MLP neurons of a small language model. Each row is named by its layer, matrix (gate and up: input weights) and neuron, and shows model dimensions 48-143. Each number is 500 + 25 x the weight over its row's rms, rounded and kept within 0 to 999. Numbers have three digits each. A neuron's up and down rows have the sign that makes its largest values positive.
After each neuron's rows, "fires after" lists the tokens most often just before its 100 highest values on Wikipedia text that the model never trained on.

L4.gate102:550475530488505442493528539510507484500475500505528494470490416499524474525519480566512526502488526492478501502450527516444541540525523521476485548511489503494487523440515486507499480471499472485449497468449515493495520491552466506493487478479500494490507520509493495481478533512470537490
L4.up102:486468485504462513465559510482486508466512526549522483480500493509517496475508469495521513496516461447503504485527511506505525492505513502484460527528493435492488499525485526493424459485498499497445557477501506520499485466501488475500491509464498485500508505480506488492440500548496519496
fires after: "–", ",", "-", " March", " to"

L5.gate511:482562541554483508503477527473519530510520497488486515506493477470514451536503503503529474487531534482482509487475485504536488524464471528528521490547525502506537537520557509483462503482463476529504516509491479524551469470504428515495516521556502539492529513517500485486490465528488522491
L5.up511:488515523534532490514506505488446488502502488482480460454508477481565507458491442516510507512498493463473502515492479510453479467508533467451519491462506491535571496511488507532552502465485516466540494496499532480482509506534478477519516496488478502472489486439495504520515456474519462479
fires after: " F", "F", " s", "S", " f", " g"

L4.gate91:530515503521491497508495525535504488480481503525499516482491508458495488490469466560492499520513458507521516507460510511497476487493534509488516545560474480500510498500511473493484433458506504471533510525500483504482469506543511493496512559508426485461470539493510509472469531503500480504
L4.up91:526490504476523494522508521492483513507468521509536473467514493534490524518541497505484505472498540411541508442504474483480468533530518486479499550532519511521524504494487489497516469482501488462471489472486493506465516466506458471576502493493483532463511499505494459500505546511475502519
fires after: "–", ":", "-", " G", " −", " $"

L5.gate298:535507509492502520519464510498527533498529450478478500477490464493505491517485471541471511508573483500518520522525443517518504499503488531525463525490492535470520521481526498527519489471468512480548473481497500475499492466559514477482463532505512513455503494483499486517536477509521495577
L5.up298:513497501494520475531476456559487502522509483509495496465512498494478499540502476536451484528531515494528545521508513487525480437502508518475504519511489496512504502528504511517517482457462521454492520463529491476453478463502439437512445538487472509503504505495480507514495496486507470478
fires after: ".", "°", ":", "–"

L4.gate300:522521508530491491492499454537481488520479523515508534461522489492496458532518483520488485521506498502543541501488498494513489512455485518470513490521507494530471551540466531529476515498492466430508527500519492498514525510491476455516447504494462489488481495488464500473498501522509479464
L4.up300:538501468490530479503485456522475484517489492510474495497502511489533525485450477523502495564438469498499519494471522451510493470478514511482488485522438519482483490512500489511532531512513503476492534494497497476448505503500493468553460528515484474549497504480492513511524525494466556501
fires after: " W", "–", " to", " To", "W", " Sh"

L8.gate300:473494528511543474524450503521507473479457477537490512502472523520541497501442479461533506479511517471537500494495542486504481531466490496507528489475484482501485516506479504486485529536515508473463475508525478530540535483487500464528473434552486521520510543486536491513522480498461469497
L8.up300:458495495530514492489484487525500495502502472551497485502485514538530511511459480485479511485488493451529468510504526487491496499487506538450537507475481519529474482449510525515516508459511514511502535534494489499477511550501499532536517512512464525485537527521506519503507513498450471505
fires after: " |", ":"

L6.gate182:487521516524508461474487506495524544513475512524503502474469503515540501488482510519522493434507485438474471429490552516487520554489505466523519547499498526470516481457487480484478523458515483454495507532525504528552529516498480505493494520482475545489496531463469493517512548499485464445
L6.up182:544475479555551472461489481509499466548480512512540440517482505498527513494469502500525481497514445477550505471503487541551535532485497511530529537468492523534502494489494517477484486526509471482487525520500484481447505467527463492519524508503541506539465485503467503526477509480461526488
fires after: "\n", " (", "-", " \"", "==", "==="

L7.gate424:497521535512499483484499523507523559524449503518461520476533528476525516514482515515504510480519510466484525459508514516475455497491500514501501498512513516456506495509516492531508518530470491501534471533504510505522495537496514495495468452512492517501469488455540467527536490522516479523
L7.up424:514520550459466485502495506499518523514443473507524515499529530508483512485462534528535481513540478471510507445507503487472475521473508511485521502511526496491508502490500469499524507478472445450506483496547510442504501508504492494511505450482489504488513526507511465467525499522476465510
fires after: "\n"

L5.gate396:502552473538478488518481506472546493502484513508500524496483493487530456551497524505478470488491488481526529538546486492471516501491533529538509525526523537508473533509495544509520485484517482462514485476507488485512496491467467456505427513512522535530502511467489507499510507523498523476
L5.up396:469483476456487434515536511468505526473495534475501486524488523468519483474542507540481518491484525519509535552498479500490481510489495442506498559473554547455501517526469463495485495493486466498517473513447519512439497488512546544524464504508470472517483438504489473528467512515528517491
fires after: "-"

L5.gate29:517516512459506504542509464475473496520523503510537508505436472512501514514485452507482523517504492528485532498529489500520473539513525494533478521514490509511513515497554517471513504447474503510476577509453524477507558489509477512493520511536541508493443471522493493468500501512454488504
L5.up29:552511517451484480498492514525502475481527457488534494488475489524480444497506512515527450506532456464538493497502470507505499504531492500492516520462475482472548462438509493518530475474508502515543494505479496476533501523487455509491460504511498524503458541491536496511550497535467467508
fires after: ",", " +", " (", ":"

L4.gate235:546525516522514466546460496528524490491478479486531533518539543504476507480490512505517528505479494528560521495485471503481504497492482510486533494504562485532480515541518514523502484476495451466540529532519507523525509534511528519471497499508533483464513493511471506498509461514504489515
L4.up235:465472499513496524491493509532514508485500529484497454553488510544506487531519526458473508496440519489501500512460472514484475505504525507437483533497466499518530513468539513468546472499479496508487489503509463556486492523526492534521458508490476518532536496496488514478541459497516468474
fires after: "|", ",", " Pit", " |", " and", " as"

L6.gate20:471503524469517493503492430467520532545522499477537514502494493513447416505511529506498524466560491488501487500517504493480489519493457573471498525519512507489437503500525495480507493469499490531477486519512511509488505563486528469464494497534503486526484509520502454544516478489521517489
L6.up20:545469482468516504533520521478486499485477477510488468452505499548479514488530503496508458526524539517541506468511506546497462503479516503536475478468502488476531487511494487465472457496488516505440524511453477533504532472498515480510467512484453518509478509463488501498494493498476493495
fires after: "-", " G", " Al", " al", " Saint", " Sac"

L5.gate242:510509512522495489520482516481457527484535537540496517471496480515535445500515483500533470510520517526498493496480524537491498512550515553524517489525523481528509507502549475469494466538519484499491501505467490524507510517535493501449499537523450499488500435478473478520536492559486512449
L5.up242:507515527481473516522531513464503499476514486488542469423484472482527513513544486521497529514504476510452481534526471532507511534534538520522442492492498500453555519485514503477510521489491525533483567464440508469468515516546494470491525524483534499517504516506464506495509528492493512511
fires after: ",", ".", " .", "7"

L8.gate393:487523547486486501543500496483473524508446505522551530523479473457470463498497483515494454516531459527514524495506484514496483520527488538491535473508501489488553521510487515536506521478517488523517504483516508484552524516523476456483497455531506500485492511522517499536501486508480489490
L8.up393:500515500508493514471474491533433509461527488484492495494477483528555500474491472470513490521485461531482467492504517496492515515496535508469497480477470522488499478473497522492463557509515536576509564489527486502480494524528516496534481484515494486498462439534519472496485526555478457495
fires after: ","

L5.gate421:530509503482555482522458520503532474503511512500522507550481499515479500530528526492514501523500473507553551469534498511516481529546510516451491538499514490473497481498509500460504530452524523528470501490472498559533527554455471467503486488484526478477463504525544517478501513496509497499
L5.up421:552490478508475501533532487534491490524516517518487451480478469492461498477547491500505480446491515522508515515497501489488483509481534523483498501489498539476519476510525493494499490517523560476509480576485488510552472538472521477489486489481476482504473511535478506532534550550526499497
fires after: "-", " (", "–", "\n", " −", " +"

L6.gate249:505504508463539454522514466503459483508478546490518499488520469481518481539536540519518505484531520533515529479530484539496465525459473512473483471490524528472495519479490501507544495496534464497482506496484473511488525507469512483492515491539481481508482486519481492513517465501499507480
L6.up249:515514463507508486462480530501529497488537453474475499524512496518491519524481478479499507505466494519556492531493499529519534491547495535469500520488496474523475490490518448498465455491495517524489523492505562496536555488496521492487524519497517506514476509499498499516553514522462508521
fires after: "|", "–"

L8.gate125:530514509536488478521487493470451525516462545477496520466506521524525477497509494496492504477519522472467469503515515538500428556506468512512517498500505525483491504501520473515473520521450465482489446534536502463515504504468487516494504460489516501491526446474531513507548508474474513480
L8.up125:485499550479475459518487508501496484508475500469516500488517469478495506497480477461477527463522536483502482504484508495522459484484504498495533478517502521543476552470508524537495440468487495556490517547488522519470525519519523499518469470491517456456508477527511517488500540521504530474
fires after: "\n", " |", " is", " of", " in"

L5.gate227:500495587494509505495476514547501524488506515520490530503497528489480470553489515558537487471554521489522496527486529516508456531498479511532525469481518496508500527514501463479481521493499477508520523515469509442530491471437497523476486545476475496498508506512488468519520499487502464543
L5.up227:489503529513520457485495470483524515496486501508564475471482504484469498520517473548542487506535514487477512552495526513546462479497510514468496509475450516505530517521455499495456495503518542481510521464467486456548476480486531491496491496512480473491531524508471495486518515467529501502
fires after: " |", " first", " final", " second"

L5.gate65:514522517518532514511486478494511509522539554478457566482467457464513453521505521559478460494494493533503515485491497528511470567507509504514540521481490496527538512481515465472484480455484453486494496465515490532506492532496496496475474529535476529493507480495484469508510461522491512534
L5.up65:498553494508521532491482473513527508504522479441485482525491462465495478512496543505532495540498465525465489510498516479529475520477495512487519469532527498557521526476536496472550473499497548544507493465530512470502490499464448495515493539538556517494526519500510464499487479465486506470
fires after: "S", " S", " s", "s", " p", " P"

L8.gate320:467521515545489488480529512550503499508504484519517520553494485532478467504516493502545495480521510502555519508497479486524541489438508551540500499500525470487489499458484480518502470527534526540502492499533466494475449466497522520482501524522516537488514474498510497517509533540555508498
L8.up320:487512519510517480489476507540530474502498483547538485505506497506497488484448501488526515531486505449536501504484466459492504519441499509540522475495493487522484498462500524524508525527474491437470470496500522485509512494513524497517478497514458500471493484481510492443509526478515468488
fires after: " |", "-", " and"

L4.gate121:483548528502573471508526481456508506454475506542508470452464493472537474506530474481494572501540514511479450515502470482503453517510505495494533539468466489495511525459463489538505471490491490503514479523482506510533476442456522465469501475512509497534516487472531519480481505466504483474
L4.up121:544455500457513509538502479504501515525466551477517462503552514506520519508476527515543470494520497505459520508502507518498495499522519502467472471505522541524500494527467528482492492477485499460478467505539551510522485520502541501500507462513480495456527525516489507448489472484520469480
fires after: " |", "'s", " World", " 54"

L4.gate139:488547557470486492478492512507499558487493490485522472486506536523515469514501477500479481477559488491468485527517522476479440462493500542547514532501512460458476453483488462491540454444482445498491484524501448451471489503503486485500518515495483536480483492515519503507531535489470441457
L4.up139:505497520496538496520477466528526491481487496510460462536517513497507481487496494523503504499529528485541491513484551522490479485519496521532490535508522490489493483488459449527508465505475483515487479503506481493501424458483503479472530478506445473492504493499541474505542498531487489496
fires after: " |", ")", "'", " GBR"

L4.gate99:517528489478504500540512511515465531515494524494506562524525516492500477509514495552470490510529524456541586523545500518491464520492485542530474498528517488493476507536533497513479494516496478453496519527538548469482558520459489486550491507532504480521520501519507538451509478506475502500
L4.up99:520485489526550489487492497544495522544486529510496516538475497503496505537501495479491464482494517441533529507542544469480498503512485480458512481463481466491505495532509469523426488491517506486483548503522516524459494537490468501473507473528461486524523507507511466511482522497473540516
fires after: " T", "T", " St", " Ep"